Weights of a small GPT-style language model, trained from scratch on English Wikipedia: MLP 768 SiLU, LayerNorm before each block.
MLP neurons of a small language model. Each row is named by its layer, matrix (up: input weights) and neuron, and shows model dimensions 128-255. Each number is 500 + 50 x the weight over its row's rms, rounded and kept within 0 to 999. Numbers have three digits each.
A block is one neuron, or neurons of one layer that tend to fire together. After each block is what it responds to, as a language model described it from the Wikipedia text at the highest values.

L8.up48:635496478532435556400474581494488386512472486486458494512577490506510463536481507568571469465651425537543570548533547414506457464479477487554413426516486409497488393508416568450471480501532530481552610472491470489518488548519472446434512454502439527631408584581543615437445477473438458451549442400481488483520509404412503508500504499477490453431510426513477527456523462514524524529527
L8.up177:628455455465437615400527625574572520487503492409479507483548523580491396574504451511566516416429516573474466488535546511543466477498517554453472522471415507443588523546447416508484552564544502525513549576514448508492532515503508534532415406490380544501464463550579523441419454512527492466519482419475510465434503454435486493503538482478496387503456502529470518558513444529552513542465
L8.up260:515430505520433524599520454509497447399486399493493489542494522540470443576465539482540412532561494504466529414503620561474403532501525543557468509456562489549490446537574522500495487459501533507484615525504479548480590412445591460526543561520501467461582601467638499537428420401556523442504474455545570521460587473491580516513504496434377506498423476459446529425555431469460492573413
L8.up354:561457550488453449563529510509489423459468516501402594491469497478490529495552559506474471534428485443435405474454522517551587556449445517467531484508474419538423538526427487502490475516513521545517566523400451482542457546559422562510464496524524391524441466412532502490451556543468583485531537496495564485477549494547512522609530413488514528523483531432439514542504382560536550522586
L8.up358:538510473619507527466566446476476403551441512560464572588484489437504482499460527478526520465476494537479529494442574503518551622470545517564374476498471571584543477531522545411518508491531480482462543507447520510445457554483501410594505461516545492493515479525459540441361543544524514607468509541476493467461443447500520496594447558418557586490441522431498513481480487501514515447482
L8.up497:574554497536555564502621457447467495474459542481457614471446475502493526602546587374564527439479481485596555524449536528579565483459527514564502541576496415543516431434519494513402441495491479507523506539404466502611559582481629481535524422458480475510427511590528511476496453495480515533562524474538498375568419600463437519533538479498578526495478446482475571449514467541455537442503
L8.up697:485478392487448584451522473447515415549431518469417506474492562533460493596499490527491404493459463433489439403422469423583515576446527470506514502479545420569456501410460533569478518539460393462507476413360477491429454511527428537517483557487471440577474468552476507410462594385532587519491476456471562501552459518482544579515534535455537475516482489373395484525522478524541579529479
L8.up763:579469537553576520443516469482437483442506454518485517599498432558485514525544503531516428517496510553545447505501501502408484481457601508465520470542416510449414505501541488455483453448444556537516562552469451560432431508569587525496488540473426429535404448507556487500511462428482504416555475409590535533494432540479533641462523580453451520489505446436521548578582531594518521519525
First piece of a surname right after a first name in lists, credits and tables, such as Phil D(ent), Hugh D(illon), Ezra P(ound).

L4.up400:494579553490468464537516493403626663456613477491509474527378528522537501424480481604579503457463539505401509486483423453499540510501593515503482444473480419515499529487452460536538441494465568490452522485519514534492619533507456496454419521491419441481535464473499493520549543539427416434465478517483531494481568488551502502519520482482503490531526520524406586492478499451441446535430
L4.up746:574498581550549465560582557465543477416457501449476555520535490512459452506560488577458569486443470365578559593441503419511568482501535585483499487440503473588513499449520512527527455405537501449538482564447481566577554475479461513431502511567444386560533563547409474485477550503368508563492451542462451528451430514554513444448466477486482489439468552486587459470484457524483486456455
Word pieces and small words inside proper names and titles, often in tables or lists, e.g. S-ow, Al-ive, J-aff-rey.

L3.up413:435432504499454492446518457458495485496480447604554466511465544469546493473523513498523424501457560494539533406406511419539430474469489487481464427498499400453481457465498463497502528426556499533509549473495469434492508486520448448557539479506494536544503506421476436524534573480548502460484496484568556441592494578435470418477510550501436558479522517527517579400575559557451532512556
L3.up423:529419362462506509474433558463407455400499516586466543538555457434422527457603423489465463546575504474531491526458518469542458467456499519447533478441525510526500473514579513501501596501586523487453471461537440460475435528468515542468463530531527516529437528546454533473502519474553537540501526456612479533498533565364473479539515445504483495523530427533495439485501452399526428468398
L3.up597:508492632468524463502542543467464485575572519508445491494499437518399562526551564541469419444461549479583603551548460448516559439558501551496448470513489521488516483421534455466589464491434552529512473472496402421461450476392603523574499530418419472561497520512528457507576470449535602515542419514576507475572596523347555430557529467514491505436532520519564501506507512453549541492536
L3.up658:458488434479504547590481457490467559552455522565564473460524550545448445480441594566451501575469566419548564505503499450470519514468580406618411490470461392532552496591471475487499538368533554480541505578475529510475523454564541558463467466542474476521571492527549553525522504495547477500498484437631542530423515474493496445525426509542537540486544488502536544460557442462537544506497
Prepositions that open a sentence or paragraph to set time or circumstance, such as In 1883, As of April 2022, On 31 January, By 1966.

L8.up36:461550620461430488527479567485504479502529659434495476442506467479566525496495479490459494487504375480444494559620540400455496520530515439451466501521592413565500542371507497476540511540475508422495518504560495533527458429492546498539493444501465430531516538484421487514614493459547544499406550559484510470558514532491528410404453568537468543476456514527532549631484533532529421513566
L8.up322:442538520495572530469462476468535490536606494439418461511585563518451527453454431467511542510559491564604578482524466469530477459512526526430540529435480457518492538420533574550491498503537498504417528461518484420448483488500493469506471491521451443484502413384399438547529471546527552570498531529520525499469497584557410538600566603469498490524478530472583545543500476530553494485505
L8.up374:537534431566497524508473446444553587562430457487535441422555567581494461408500430469412500474426579554579499495535506469562493441554501542461473546459499488499493572455561588523525476439580582480548474475462470589478520544539484555470460574473498451387491496440497498430474502386552551553485463549440572499544519504470504503536419502503514520483559492454564609522541434488557500607491
L8.up399:499486499494472540565504469502502418509468426589420422478511500516471490501543507467559564541575485430526566578524555466479467564526588552540515505495453516493580468381459529599396451443539574535495538506467446501547546482546410483437433383446495412520444535593527443476535446486526458547461475466594495400492572527517453575509545505491495445383508531517509521442493457464525541506491
L8.up482:481499537479483471450493477504533548534567449491494510543515448424447545476407498516440377440467496500555437489469523471487477572519548439514486521498440506526481442505502531432466559457395462443511538503523411557468516484514382481541478596459515390499483537446417425551525545517511541482587512451512517528482486537552453487532497532455567530523394481476465519515497552549527512496551
L8.up699:566480531551449566561446483453516551545515563451454406441509504495483479511367527516512437410478530487575534464476545477532500539472516492595514495540551511483497425377459508538439599554513521421499524461586507388469505427457507450475590491458515456532531529500467485458532506440483509528491623450531525461522523564519435478477484525573531451437471470546521522546547518582496533594475
L8.up725:577509489579479496548472520531535530505447426503539470522511546532550525550491460502511432442540512584529456464436532534480488537503590500538520478483423513488522448482552578461515452396391500485551574474506487447470487510528521516580372458536429449502499466509498395456494587525393499466568534556492559553459527484569535528482483497522552470537539589540491496501529451440439452559545
L8.up736:558516462478514502448419440502522514506479487472515379500516532522481411427435465489501481517475604523537506503522528417516529535490502502541532528580502637486537532492423512535479528520520570487542481483525542431477475516530458496551523466493458454581443486452606548473487472462494509476580508493426520481563486525467460499477481492550482582491515568502616502516538464575564540498532
Fires on "on", "On", the space after "on", or the day number just before a full date, e.g. opened on 31 August 1932, died on 24 June.

L3.up1:459568492535481527460492508538526499495558442588564533510546431496547508467453457502542496513440448507435524453549456540600436526592424467491495494434523475532521448520500420496461535487545451605513570504510478539453557521538489540510480508448495598455422514373517454600470516394464442578533468474510497531602513498565449535523513433461551508447522473490444546505496541542489390515498
L3.up294:455534444556506419490468510490523487524497547525517540479532458550568509509413504416485536510542457558582496503560493604455517427593459528499486532472481582495486515568571455499489523450537496531467463513403531498518522509491532457450510531573481523549571452466503558564458544574425412505577538412434526428533575487452488476600586546458511504429390562424509469414491500530603493509538
L3.up369:423573500581491521517531540548472432573541430565497489501530465503477433526415571511440482516403524512436564405514482562507513496580515495479468524520481444446548484478527451516438454389546513581531525573422523569512587561568563483448546513480483542501522548382479421593557527414463450563499525507490486492547558462535468490488501501478531553515438543441509608488378456574505403535479
L3.up554:440533553432505557510467479538558527606511461420610499488527558522503398526425575477493427501485518517578499440568461404495536398557533425473478523449535468517526490512527405482488416415458556512527503576522486563549518591562540523582418557548488582571464626491518479551592509460501522473427496459429409515468494418501510504524521529522537530495460614503472445458488536460681538516427
Plural nouns or their final -s word pieces in general prose, such as studios, families, magazines, in-mates, w-ords, marri-ages.

L8.up1:522588452521491493529471508426495514482503501600600565550484422466495518543472430458537462577483355483505468429502578511498484483468589403531448490474488569498504417490532536417464621443420619556493456623448491539463558478483559483570426521506549450422526527421528499492457540524451483552607509466534517455538548437609501439596491511605481569563502513502510455478566461561530424516628
L8.up159:436552408501388454516466521520480513530537531532607552509547482514533487557530513545526469547425416514519484480460467522489491441488530496512529470539438585485511415450500509502564554483527611523547515602394516499487549537475541495551401546616513530425484562479484465541428526494422497485584533431506604534419562455561539538451464479511542537501502491521568457552503431535524504444588
L8.up172:488488451484428516571425518398464429432481539530534495655556486496523567641509493486461594462541480531485481553562495452479420501462420448549474557478564561454463507486499471512558515544463535500442463529466504504506583517378479500483448522502487557459399549506455489447443431535478474431462474512493559560487362414521495533550453517549501541542436627537417514550488417454411484476548
L8.up265:551556340483456469442549509491479530621503491500553471499533463431517484601564567499502418522461508499537393527467548506488607519496463510536472429520457633499424509462508524427460491548495490446581545610480489442488514514441490389513514456525491494475507522456573542485507553511481554455519543484451521508420532608378437451437557480469505516471506521474422459519520466569467467473610
L8.up273:434509551504506545584478521505506399474419384581526446463516500488529521468516609499474414494422502486502503498578507493435470380532474530464534522527455534437421482531513459597413451533508507535486523468474536553543503523528512478546516548404427478525514529474476449490522514394519476518571559518508476508414547416514435533417456524578532523499578517355509542527418538473534491555556
L8.up376:538582501517469434451484453437422534535455501470593558411474504437544463532494443579499616512513444539624410641567512472497466411420437494553480484508384509500394589554494436473572565483512502510603499565492518594365551507487552447544506528483508518533474504466416465520498397529437425453616555451516557463439508435499558506443538516546482535419570463520492469504540570569531434439554
L8.up414:546622449539544506492509502481542538519517459504512481429481423600494447539503530444401496466463519480568425415562506543502484472532386478562497521476530561461571560497547456453540483361538477462519505584491480538562504548519516467538438508498382507577571501499523507418480487383446512469508571398457536471437440558493481447408486455436517538455502476443395371599511456556512495513468
L8.up661:430532368514465425505439565435475458547520541455520566525537573594485525468537499546505497485417452506584447553459558520548541454454512445498517490581587518481462471468605481499454550454463523540491467557377584532549553448476541512488464535545489445472411552414557484471549471460513521529572475473602468516505498447533440484371443453550531561489568505463514471467525509515570550452554
Words just before a coming personal name: role nouns (manager, artist, composer, senator) and linking prepositions (born to, consecrated by, in honor of).

L4.up163:483530515542457435456449541522481399473449448618602428576646544537478600568464476512491553520432526477585538500397557538535417565508454457506444499504481540416490439471488472499497482502468538548489569560503526395548554484561511495464487499485493442501544425494570477467426477597455518489494487483599463419537509453505487509519473432477471504569475399454542447505440566460459415391568
L4.up600:456637481562429505542479518536453477535515514531500442452476534512462557590508414581487456586441563443527499543494468560485441496461559421442500573567554528397519522456425396482380549463505488498543531530400543461466465517425540387515516522525497472414547533460446554598541529553489477480468485500565520476451475608522539513445520515470406434580469541517490451489465495468526490432508
Fires at the end of nouns for a person's role or occupation (detective, pupils, experts, fielder, singer, General) and at the slot right before a named person, such as "scored by", "Principal:", "as MP".

L4.up350:583418507547500467607553471536529524487609509508485547590521477497467420466510534483521491471494525533490479493437521578471523568473570432463510573404519474563468573460448511515428441539535496453513472418381524560472622519435466550451428513535479524488490530489570415426587464442518536551442469558450456530489486451557477499471387518464416461548398541462549523555512551573482499529530
L4.up721:561465521514453486416504436531624416453557460471443523486547478389464555430510534518516444465487480550490542540462497556550429488490554466465573449473431461634480539525497567588474500511512577487545396542519450520497485483511503542485548493443532431603588559468575545403486488462551459498612508571456487466496536575496463443555519481560480563431487597474480465567562448448514589528486
Preposition "on" after event verbs like born, died, held, right before a date ("on 26 May", "on November 8"); weaker for other uses of "on".